From a checkpoint of a small transformer trained on Wikipedia.
Size: 20 layers, width 320, 4 heads of 64, 24.3M parameters.
Architecture: LayerNorm before each block, rotary positions, untied embeddings, normalized queries and keys.
MLP neurons of a small language model. Each row is named by its layer, matrix (up: input weights) and neuron, and shows model dimensions 160-319. Each number is 500 + 40 x the weight over its row's rms, rounded and kept within 0 to 999. Numbers have three digits each.
A block is one neuron, or neurons of one layer that tend to fire together. After each block is what it responds to, as a language model described it from the Wikipedia text at the highest values.

L13.up467:494577496463528489466463511602479502541474457424531547521486462460557539524470584540497509437475572484452516473490517499387519492470416487474492510513492473509488433430488494541506508498508491496486525539537558533518521524426531489512455509542536489520532495505584556494526488577535445531471435506501558490472565537469558532462506490482433472501479545506508517464524460646507483446489542486462477550518513557444498525539476470525424556501484392491502457543509547593496534542584521
L13.up1008:456555522506480572465446585542549471425475478455504499511497517459515521523462527455522522488535541424521509479528514455510509428498487378499536536471475501525512480453545453463492454473547466512518411475495514418470497503527489486520485462465504512531478507536549550486397474503589436471494448503450531517524494562569547500477498478548545531427473580511493481519566529443472524470477499463512467560501514486439531523491421502471400436551514518522526574529505480521488524525514543
Responds to: Subject pronouns opening a new sentence about a person, mostly He or She in biographies (born…, He was / He matriculated / She then taught); weaker on it, and, headings.

L13.up638:577476494453500514514568512527480493482502542484481506438476473506491514574511549481464506501505487446505484518464534423490502521413502525536525501551518484519471420510494507515466555524478454494479467603489423531457596474427485519586461469490516466463416508458544535548525447568502571523537430497466507570516521540452518452435543552450528502515513595499550510493495450528509476514537493494463485501518455490532475481507510467517528460497534414510508487557541544565526515491481436
L13.up1223:577440474520493560532539554477552492495540526487509595546488494540475563466554409542539484511486527433461433518450425453523440446479450529527509487479516441490435444463500394533501524513514496549518521548420489518511532577474568568491405483473450488526483489454503511599492505493460580485479404475461477543607508461459473528545477526509497516499510528559492562446486500549505502494564551449534529572446445437476522492489503503519448524448510501465488469586558531433465546482496491
Responds to: Word-internal pieces right after a split-off opening letter, often the second consonant of a cluster, like b-l-ank, f-r-ame, b-ag-gage.

L4.up133:510460464573451515560416488494509455485463494508492452497584448550439582501506545451460466485514476529560492494492508521439438519529525570530580479488541448551506506396549492510422455449524480509489508530438482436494533558429483537524511501522532428535560464523519557511499516566441479503474413493493519519566441557499560457466522495450475507524474493495461493458462550566503475441521525425526490528438495511445492560511480532516419573474558511562486490507439491495467399477485411
L4.up142:461512489527538601499462453522516446547491498444464526460578431506535499476505561492462420542497503442538511496427527478488439525426472432521539463542483482571536460576531454529622499436519501441519494501474502465482474460499499553509487514486604445565528445533593449560496545579454530542493448445492543463582448513496538506500488459468520487556499551479539498466503515499539500452515506454538484466503492504512521510493487488465515565414466434498469509543490441525475431498505478
L4.up236:489449466483469495505438490458467588494509516468521592478490515484498553515492569484448512454495512476509490482435491450482445404427506497458454527491548459507530474504542471516487420520548478498535530566516489439520536481535511568513474495539597452466525477560583601492529513482523506465516446484504576442609576498536512540449539417484526432522517504480546520480506469453471482527479521499497525528450467476522476504433500558539491441512578467453481487514494452492475398452416509
L4.up711:495497500474497502523514506470541434505479491514495491481538444479476561539546604451436471409534479496471473484504484451455494512445396512520517475447508389571473459481518477559483420538519472535487520492554518415507570480487472531503490490484440440507456466551520522509505454546431532445565474442502524522537465457552488514526536469457545517490512509523489564412464484460513531511482502444499501600511473532480492480480405512535469505465495473497486498512437420544415410511430481
Responds to: The final digit of a four-digit year split after its first three digits, as in 199|9 or 200|4, in dates and lists; occasionally acronym endings like NB|C.

L4.up637:533593480517484484466520505591499572427468516490450484508480549510489512522599538471537424495462483456527453431493463489438474482532487451486508483464491579426471550455482515579501434508496471542570534575527542530531477531554560487522498484475535475507520456484596541527489520484464534540513499494457589482563573532544499490504510519485451488460517515480538456483520501550478530530513510435440451514446468488531412487423478530496494518457481504542508487526466443563470473492477492
L4.up650:460481521600557496463419486486488524486522520461480484493513491468432479506564470474441532432484534450443524517464517471496491513431515469475495513414490596474505503464494427452567425530486517529501492543473586479505542563523551454449393579511484462519523544544534524477543512467525482574483485513466554425506596523467501554556467492516483431419572483514522549539518525463485513452503526514509441553478529516473496534530486519524444468523493484461499439480470423470467484593492502
L4.up725:469500516526573532452455507475496490505479503500449435546568567531437448480563499454523490419524510503510535464480517484497429515525494577506485514535482419430552476408483446539470493543462499567537527500493487475508493505525438498488556523449497466502571458542504448511501451468496520502522458492541450441555514537528538416480501514561477480504558527590622531511516541519474506411480467511466418544410475489483428468489519533497460468458542540478580470537482469522462433430479531
L4.up972:500467463522571503417522493500469513531535523447462448556560509512440463553571497485456436448522498502530489480519547456430494484565523521511547526465538536510452493413513488462474491444484488551545533494545618497524549449532494503570471490498522463471503501471501491492466421484454484547532480475582576461523566541424543530539499491477502457484496561456496485458529512485457534516489488491470465443488476485513410562440490462510492491460389543445487482474502522528460474528473407
Responds to: Word-final suffix tokens completing a multi-token abstract noun or adjective, such as -ement in management, -ility in reliability, -ing in outstanding.

L17.up163:529550485553510489507510490552424555520462424474482512539503431430513537556470547542478592448542510514547516516449546493537554491495511432508532442493501359539475467526427468458522526576482482543485520472464498479495533534457471545468576582441521502517498521492562471572491501543484504526537399496463540584479559482487541471487487558517434478530495547489504501548549427449537501541549488560513509530475457527441473515524497539548473524485511490488490471519497581522543522503508483
L17.up410:510556500521511464490524564588459483521528473510495513468484461421520457465490496497498499498483514480520511513530559475511539522505453459519494568505581497525580438551441507513499531506520441498506479457537519478493495468483592531500510478474438519482397525504451493518582504523575540537538448477498486530480511498500539504531498482439515539532540486486482482507559387444436525509592499566501431525500481555444484501469492509546598458442428557498589478580544616466497495544517508
L17.up451:518555520566473484513503568478433488487473444494449511459509504502524454502449540500517508444446489487552395564479471507481420477560476448508508555461553461497534455474453512499493540527521497553497566493470515561420501573454551442455446553518584502510428507526471465448460478485453512476554505477528521542477560560436450479485565491450482510513513447497427497500529466514525522465557529534542437544483483507500543522537498504497438532524486514413470477481551590504429510537562559
L17.up582:538520544505506482490507547538406485517530469488490467412510551499471458504460580447543444487471531460533482472566542497502457490548385468497518499491473404550575431412449492544566517524517481433479482470491469528478462517511501537443473591562503540520517496480482503462435509430399497553534436518504502520505548489549557448455592494548478455472483456502536514469560502568501464579566471553486523530502522413458486500474505508508505545506452540498468425447549582509420517461561464
L17.up672:520572562561529480472567522532455432439515441559474472535468484557423519480465541492515512438540524488399507499501581495545437554503492452528524467494514412549539459497451467492518541503505488488564517437515446516434468510490494512511481564455585519545451494438525518510441561542451441575488452382548438464500448454528463502528518537543484419524559540491489525456519445514532454474506499509539487516443513433528531404536422485431496522482458488473548474505500512597506547495467559
L17.up858:461501553618526433486459522552413471536516510506446523517596483494541500522503520454505487484540545484476523464565535413555411525503477533494481501485496462485468418499476535518452574532492458449498513444512533520517510501405476479569466527444508538551491499502471511482472534458532493553598464440509538529518580509443483395591570494502480525481545493445468475436509479503521550504580517482532554519503501565486527519460486461487448522491482490417550491539536577549497492504498486
L17.up907:538561486532509465511462509604463417498495484560519500528508481483483526533510464525498473444532540474500511490547500518512499442510472445544502466489573404511552444438498553499571508511507454540534454461452526547400488523426521527525439541495528555482482503528500451459456470505498499483515459448505545528458541461502518464511562511518482526534517481520539490487569479480591441448537561515476478521455510487486519480541541523549517469515424580484455449517549569483491518501526539
L17.up964:517566532590477449544515543518465423528512495511467506453586483536486497597474586482532464493518502490547496513467487532509445483491549453530499551482604415560509437491447552495527539568531447501486471517459509497415511553440517519495458540507545535485490496526524448511518533486429566615554406506499520538463499524425541458512589513509445450552501459488499443460539439474503475447575481520509505512457483566518515479528553460512546518493437517446487487529530533537472532442528503
Responds to: Inner subword pieces of verbs split into several tokens, often after "to" or a modal, such as det-erm-ine, incor-por-ate, nav-ig-ate.

L13.up60:562500523585513501421458455539535574503506493418487481478505514497480500540488575567509462492496460506501462521533544409441444507482493459498417472433521486518594497427492434578500467522498494439532482441502519476479505422496576531494499482513522514484565500515523464462499465435553521524537497504466503496501513457474547465538478506525456504449612442532524530482522542472488535488460529499547466442427522448514407494390540503419467460580477538480567476490495447516453427496571455
L13.up691:478509512537561553433505522509532570493461532480417506516541555450429493578431522542494517496474476556557448453487500446448409529516501498480484481481484492539513492469549535489463477503442488535528480483518574467508492471553541451457460516489486477498511483491572473485462491477491466520529495554465563500541479507471603449550541483508464515521525521479471508497562501443437458523496544452462441553420577510440475499438577503435499524528529549460534464592558492569507481506519593
Responds to: Final suffix pieces that finish a noun inside institutional names and compound terms, e.g. Resc-ue, Prote-ction Agency, Res-earch Service, Yugoslav Air Force.

L13.up66:492449478525530487555427535498464548464549486469478440532617493525435486484543499513475490495498505520475540516515537517458464517547455484591494542469527512525456514537449487579439535537545485462531441475477563459483514579449609554520556540450579487479527479482585503547493514501436555459492441490509520516517493475499452441486435468500539458439536536519437487508503549517478440490580512514529503505483453432442496480449512510458459493427522541491534533520442448552521516510546493
L13.up330:459444529510509460414473535555491540477442531468501475503564499476460519507504464500436442429533533446559541400552523512494421525512457468540473493461561495505508490454485514473507508465458521460527461570488458418481500560523494485475512540486541487521539420497451536522401540438541492480522542502554486514484462546513448533525533406498489512403508595514565466578524548496459476567496431541552448561547451407497529498505502496536501446475490604560572527505581464498525491562459472
Responds to: Word pieces inside non-English names, mostly non-Latin script glossed in parentheses, e.g. Arabic (ميسلون), Cyrillic Делије, Japanese; also IPA and table abbreviations.

L17.up41:466478559532519568438463528591509568519440523480459480483590483469496534430568568485509521416483429479535455504529493535464494512496499458517509425493500483553536495550498440500503484506524484519543467444449579437492517448459542441498535503569555438493562490551578392536507500491455461509568464548472472467517477466486575520511508450493498546454588517502485519562516490475495433597516524478561423534389482502458432488536465481492448495500518523463519487526434438549446493502501467
L17.up157:442531550496472538486519517495503567545528486413438488481468548496514479513495566529514458462593555479507520522435496505499454480446522541494484514479515426469483455479527513503540527427486490520532468521423551501484530488407573557524488495489482433535506388553543539505483489410551414493460507460616497511536529492479477465519467479517475473497509502525517569408568486503547552510504484536529549537478544522555514563488398513512481530452461537451613436473447526536478449431540438
L17.up251:551442466550511526470556503488481495520543475450438478403501488446426467559491487525544442413529501456493452470483488541447588556518467513503514502422489460538475498433471520510469485467518522484543512470521496515489572457492492460501483483487544491478530453587484567539486459471563479487504460500460485482577545474507565516499505503549470508475511577461509549459535551494484513475468512511456491459418530525464381440434472462461535526478474522425539521512498502467456473497440448
L17.up432:506589480480474517428517496500501527475514477427504513454571478499530485494553557534555422537527501480570430433527454515464516533531488437509471523419539468500519506520500498555487496456478522479556525448557572560488517476521527526494490511523531450448448534481453506506479456467468554544564491536419455542535553551487553539553520494480442529480461547532454586482490585499483508522559495455518476529467489550456478452491571525450494518555477551420559590453402539586466457551474516
L17.up627:465532490535544511476463536414540502529579449550526529478496414448571505491545556500520509536519525481577398445502462442441521535563517461489502545444573518492541529531450473567545452440490447539538523483506506458513473528514460551484521589500454473451514518502468509518506414531550461481526439463559586496501519453449475483528532489449510484476438483502509556491471490572457521590488457511563476503464495472462434515477444468491514521512499487422441478450437508524548481499521461
L17.up702:478531500513478557499462448432493580536460544447501530490517470509546537532549595436388449449555524457467479579484527485551503520410433439452453519506519494484470502455545460502487482434480516481497471532523542486480518440505505516489502509500476446550472526520500507524517451493502489487574452482481460493433543447428526493441460504525531431422508507465543486505517491459420523494494488501557504494464495459533459526460449495494496531472488511407531546536542565456500457550461430
L17.up832:471480569492505457439484462425491535434510551452532496509533475499496476482526553447518468530476499450441532510511517539552490519488435480472525487500500429454475482465494522563472468474428516485489465550485473479498516498499557478493472513470500434487519451415463551476520536400509422475529511426519474531530571479490524509485530498594486485538493490470538525552497570579527502482484434521510456505528568488481516508428520510473540524484537512512491505510496449533539434515511555
L17.up912:501524505579470530467437524495486575481491514433406519449544500460490505465530494392442438425539502415451530561565565469462490455480467395503482487517542433471508543462482414526444481459526440450486460489530598479487493485508552523493505512524550556512481514528523533434498470500575498540536487500538539491458518473440548451455480511500482474443556463461511520522508560597504537482498458537536458533492534487485436517555464465508541526443471423468511555531480526553404501520543503
Responds to: Final suffix piece completing a noun or gerund derived from a verb, often before "of", such as -ation, -ment, -ing (establishment, renovation, testing).

L17.up38:501499540468495471449510501442495491504437481400435501521549488466458595509508494462509476485509582505505511512532482507502508517501431533503524442468537484469437521413450497542507541540432473500452467437431522523497499512545462566480497525528544450516565475513476548587535526502506482514457458476542531459488462459461507492491473482489493517511483480578440465522574498486535456504522446492512511626482526491464492496459508532446526564520515475533503428492416493435525526507488605
L17.up95:498507472512530435533437574500495520502453581499544498484518530471508537500588524534551438539540514508577539548513514472470549415547493554492506511455499522494618524431471546465461569510485441569574463590512488579511515443513518411482512510502531518477509496550491466509482461540505459545515504480475535526496500437403497536533532442544462506523552475528530461456588504483535408434526505465529502580511533527536505412490451546451531446499481508516514422519537462469498441527476493
L17.up149:473541500457489522511437557521507576548463572521442526457515475447479475518472517493492477488544553483541499451495512443549526409501495435476504472454502535500588441498504492511414513506456453480559533516417545450532560534523490494533483464512499444533452506479402537507463509527568470522525462561524526474522568444469546435500499441516444515539556510523518489484502557477553506495497560410556483516479469514480456517497467470488511510548450462528475477513520489522480513517511612
L17.up265:503495472518481510494452482451474455527459467475517502498552501433512515542517580544587474535483564505519525529452555380488529469537453522472568529468462443489478568489513494521540492452517461417514466562431475490513516444538490510485504555471539461526593495474487568505468537504469444570480516462495550503515542485430494537503466490471447543495527447617511475497516489441544377472509554447526452523511511497461512554545443523536486467481465486386474451478442525476473511495484489
L17.up307:451525450510463436451489562574432479532483513458468507498471511545488482525463465444509453504607556485490525495549492465546464513399504508474591509524457514577555446467468540469403544480420437451498506511579500520444486486532546506504493516517548464454492438534499534460457482510481463539516459550515474506493549501458541506520448490499500518458551561560473536558557508530494501516518448484546445584539489511505480468498465546536477464518535466415483456525516521577586516526488543
L17.up382:475567505533500472477436530542484390575411505489555498524490503542519445503462528455503466489496590502478546503460514467500505552402450444482532490419511452444515485494469461522509454490537458528548507428506531478501480436508517553482447582531542474552517503533499551554531456546494484446600417547530465473529590563444563535506449462455431509464539561542511491523506475443481524503496479522564423448575503481458516487557408534497519525457465495483466423544506467488528478469502453
L17.up601:509477561520485561515490493536524537548437536445458483488540532436535532521547531425523537523565508547471541513506435454555455486494466555461522492582496453493452534537487436506465537533510469467546423491470544478494484483451588510477499546481542477538512485460545490497455502424519488557565452428499583502572567485434598537525484422484475510477576501530474533536531500586527480492509517499463518498472511462489531513527484469504448489492425486451397467480484517482431462456539528
L17.up700:464527482573437548480455516555426457525464472531471481533578475470494593503438523502528495499480563504501563485544533486477529501476424479478517529401506429496544526423510449504502498475548467533524452463483517534496480481530535514492495528481588485512529526468489535481555507490461512495474482437488466506512561509446594516486500420532474560503590428574467488512564503517489501490539536508533479539421495524509508505482477512511472499472515459475482445526494510440502475468497514
Responds to: Fires on the token that ends a sentence's subject or begins a relative clause, right before its verb: which, that, it, they, plural endings like gases, deviations.

L4.up60:512494468531554494532531536535565453474500459569524486497527468497510496538540564467485527469482472548490428483515523526514467505558455509475474521547535432539599522500511456542610562458509466504521473559525498487452491510414519552488517469470525532557503459465461505512532504449508447568594492437517489520481440486452482514508549489559479516452525496455493539487506508514512473480433538484495476503503545496494508486496481473507510553472466558443516478526549533590415478589468450
L4.up944:512575512454457478511530551545471519557501482493434444495528517501511505443504564517469475450487460525506496502621502477561529508539428460522462485506558431576555439470457474457533543436551425540515522425503454499409443510503502541474555506492562498477502486444497467499514520511444463498549465492457538473464541524467507487505660513534451530482505488480465520532524487491520494524493560495489505545484531503503487448505505489533424595540510565511447480534500513514500463556510441
L4.up1155:458473528471527500547509439550466463538426475470504499416528463485531556501517573442488487500540511552506514519528498494510479584479473529469558489571548471461550458530548502479515539490512500435493519460484553524474546543424494554527535478479549508488527520485470459531518567416511529516499444474499513502513512582459552542544597508488470480488499614533490487501523420519499508544477533502501488585415557495447498459464471522444433459451507500518475490585442585573455479551440486
L4.up1217:518479523540553490485529543533453459531444451509494477459522514443495506372570611504499427494545486500481482439547469589496431547454497502491563544430502456523527449507496450509561568489546438575553491520525464460504454458515551522497545484483482496460454526484516387516514460454489551564479503455502479490501437435445512497542553509506500514536547499530535542543494495473544518473536483502489556478482508513452518514538506503535533545513509575478509499512440456506488448473498475
Responds to: Final word pieces that complete a verb split into several tokens, often after "to", such as refle-ct, determ-ine, te-ach, expl-ore.

L4.up159:506503560483532533431434539555561536584490451445495566450515544448491547448483477533507502493508567572514545510489492529438467432418418435487443497516521514528495455535521465528452481560492450547490502514489600409503524539511511554539485512515499454477468537453581501503477478548539482463520469448488539484512576538463511489545491487475442466379487468494526494574523453589537465433521519530578478513516499486485464479497459494493510555499534456444492451530528480446448428479540525
L4.up589:401584513562512498534590501519431492506465486448541504480487485500520489577545470480498497456574561468541556494478437524564528523540433561473491435446481513500540492563512441540491491568524483506529516482441616451503476480472465535513493508495475434482506410481481517506492523437516435515488478548500488432554554520499582530518412439469510460542493493613536463564505505539474453487479517483443482593521509491480491498530497493463512502507439494508481456481504551494474436542513489
L4.up599:432471539502454505546483480456464486511494481553461505519503471540498432491556505497508468417594469407486592477506483452556500491522610550492510456468501481424487561545569606554505511470522493457562478410504512417521481446505481496514493544463522461557485474393476527554433503571522544496492462543469515588505519436513555531528483441498462488499571526476507539520496538452448489489505534494510433540513516539490418431468521449528508471505472466517477463555542483531426488470486570
L4.up971:543569462513520577552480509499520509569414487487449523512571528487562482521510473473499470505471479477512536513462498434545532494472441488473515473525494487529534515481498473536454523460535539448525504508450518462527502519432511534515428536518637476549463486515436511530474474572522515473520563457482521467442632517462484455473527418390493370494543497445543557517519510509560471455517449517557500512521524529521483481520548558475414614523462466394459507500481457524506500506555539
Responds to: Commas and " and" joining items in enumerations (stations, fish, frequencies, cast lists); also " part" opening party/parties/parts.

L17.up283:484523515479504545464520535487480483508418497491520481532478488569453545446544518545517483528536484486429470520457529416557484454501495496596518489561570470562522406416421465547456512528490492470542459446515484439488437495479587573511534544491550487522456482487458480515431529458524479476466461482546472509556516557495544451449536463536535491399437520461508500413467519495458525533577481504487514540516492470324429498493501489423452511448463457514485503498551436499522491492489463
L17.up329:547556510541501460526494510550439554475486472501525483569588443545531517494560505507494527554473469445500434499530445502498464509517492456590440497521541449449504486548482455492554501455536513481545462522407477424439555541476567463516470539544551492509425527462565496425511501510523469459430457500530527509520480514518566427456511436463510472472513506486504508552528512446496471484543452547439466530512517467454452467408503475487510513508489473533524459494499512536513477483549560
L17.up374:571557450511557432561515502515494507447417489521551540515598518439470520535517447466454424562450506465477470499462495495470510462445463463552520525507523506487577430443487449531495442454490459518540469565510519465423486478547541484504531549546530542580511530506532473502424469566493435522482496533498524485516466562543516375445498446494496524439454504534487495472502482525540448547518452447477499488480523451434521481460486449476413466453469497509479496522501476472498521491496511
L17.up638:567482489509498458469510484517489513508578483540537483516511429481477550455515487438435469460586417484486540504519537540532501474442479448547552489481497483504557487482502475494486515513524470503501519473431525540456421471468481570582499478481571445521532556519502514521505464538465498482567425527483535421483522505487466429503485477498482434404532481529528465502492500416461464527533495574510494610527511405544484509488521580431522449424514488437534393568534413459511510500431513
L17.up661:495579484481502490492378574533533467458467501473421503460473428555427454540536545470521558485473502445451499503482513465535514463444479445521556464571482505510551461486489458509430502463518489461541446564495491514499517540496550424504532571600565488510525486516535493494463503576551520498541542421470554586465574459449562484487558529496554471493563556508519486506474490500581451515524503496521542481503511408502443498518447522433542510470542509452511524559527562430488507522449516
L17.up796:519518434488522500427420502585459452513466479454521548551555526522493520443471548477447390488535553517541475487481534536474588512506504516517577483549515455427541464434491505458524541463459486510576467433478453547492523485514562519476540505511512496520552508489533529521478473507386541501442468593564460438504502531503533515528481507575465476498514501533579507458516404524518475520482522505450520474484485454492500474434493522501564540504502510483471529568543457482468477512517559
L17.up860:579522546502582532485415546417518520517436464514495494529516439519470489476490561510420469547548497480539461563503493482488534514498450471544465469542553445528575470493446491473475477488493500508527494460522458505466496497520499528484409525471537487477561520431531467460449495485454534436444430523533479459478521527509454490517553495492480507411506548510608477434521483531542484498512478522578468529510519531485536562493428485498518434447424471537467480560439443449540474566506471
L17.up948:486522540481497467513507499472547452464452525532556562456486466509467523477556590447438603475500563480457497473480586523496493457498527459550572497478530471583537478501555457430458457524502508460519564454466503475513558446442567520545469517458548423556494469539518453479420485570411542560498518522508512495446542518504466481460493483523494555528482461499555518507437546533517471526555503477529509519516525420457497486423486556495531554522515533515473519508567486500472460534503493
Responds to: Mostly the last digit of a year in date ranges, especially birth years in biography openings (1912 –, 1958 –, 1991–), plus some word-initial pieces.

L13.up74:545525508502431446504501509463493567508512490458561534448517517549430468507525499403497523501518411493519450466457471474421534401473527432579462466552456498569542483463514544520533423387477551470582494498417506507486488546472503516468486515502447506490493504570494516479461475510570532543442510548551481512529473621470469510502527495474490423490463568514541485451481464480532466559483518501499472477465503545507436501450420501577422438474511508517522469497472451459574511538503485
L13.up348:522576542566478515519486536508450542471446478397514524421435476495581491561482465441470531450466486540521459539491509416487477467514484453567492424496530464517507510493481341513491480371566473469516486501504488545466525540491529538534558565454543469487526534509542536587490462585453426520520499434518505491585499504553476548584555476493505548398487504573507469498487436508464440470473487538479448459510508452436445530389402501515441481491527482530427500480475471525547511516503524
Responds to: First letter or fragment of a word split into pieces, mostly V or v in place names and titles (Vegas, Virginia, Vienna) and lowercase p (perspective, power).

L17.up50:496522592510556472509445551476491479485465501444499478475497503490515469622456463495429524534522541447481559478457513495486527449484438525523473453427534505465475472474495505497476417499460369528523447460517486461519505525468505531518474561462538498488525516517508524581558477480516488454569448587532448490491501459499562493534561462469493454440473533430504477470500535459561522486496484499450475504494563539489526452462489497544459488548473489510455414462531505600522488574554499
L17.up126:522592456553485519580529555491481512464469514479457517423450510545521485547500525500465487490460479405485475441457483481483558527409446502583471447449557475497566495515443547522542493403487499458503432503476483485461499466488547478561518501485561438514550582533449539493492450469505500508600480518500443519551562551568535467526508504497508465452556509527534529411506525546562453539502475517527417487538501466513431555491463511523446403494495458497507479457461480553462423528589576
L17.up147:510581535501485489474492467458516544476425529481439490515510521512523459412495485469522491439445560463471458490448492406542521488519466454551473548476466433560533499496501515464564424512549432485531411551507561485498576535451519500483453511566549529548494528536534500470534469539439408523508474451506547489567539523469589557564482513477515506469549512541543571508492431513460443504488451502437456510553545488466483467446468537513525521487452388496501447549457509550488461476453533
L17.up330:527591537514517480496531521480527462472515528532562534423477436412473511554460567519541539439445474424516410488467445432494552438512444473479500509517535420497508492506477469519493438465474466543542456561522530512510601528455493527520427486506471552451462527546443574509496462513546532491480501485553536514580523543504490522484463473521478556458560446430438526440423482472525501487477511557479517563471523491461549476504472507424495544572437540429495464555555498468440528531523461
L17.up384:572534484534460467498578531488434517448452485538483498508545514500516491489495532521415519425500504473564515487472491461539489513530462508545477461452539487585490508549496427572519512497548520501463420465536524491473550435398512582476481529435500422494456538514472500534528494542496462498545495535445494496517557557443521507543473477440512503433551460524549484492481495573507462507541527536436449537545495423536541541508535463512388489465556503546544495509542510545488445499463461
L17.up642:610512508532519486498457466514505508621421558488422523487480500494517490482599456475523537489436545454551488433477550486447480508480491445536470414460461454510506569498487504477531508422441433506489500515514488497422487533496498488470479552487618499506518505462476515526526538462516473526483501519491422492523569546439444489566510529463479505476553536492482458454515514562449499459505493519478482579486490525519429480421483460466508544510461463510571479452507538514520487512537466
L17.up815:603483509527460541521551465458478541467517523438475481540519495491484491528505528482507527481456523531470539495455524471532434502519491474570481501506461530506548488454469471491480484439455493447509423479494453536446527476431488592472569562475553533503545545505549427474425372540471431513527549462562457517584496537451459449472448466417421533543531504491496536485529495550551435515532522506540516508516477471438404498413499574475481500528444481462487445491489469546454523457551485
L17.up1111:507504443474471553461538490482482523479504495455517544538575526469530480544544560473453506493443464405457494478512437445496512458433463533485482575529506466521498480477474463500457545417416510483564473518540489480495501521449441479453494491521530504489396485488466556473560488504536489495498542491449504531560505483461484535456507523496486493528426443555452529503492485525535487528502460463499532543550473520469531512527496541463440462507440550491563407569530521498491516488529474
Responds to: Single-letter opening pieces of split words, mostly "v" or "B" after an article or table bar, as in v|ideo, v|enues, B|urwell, B|y.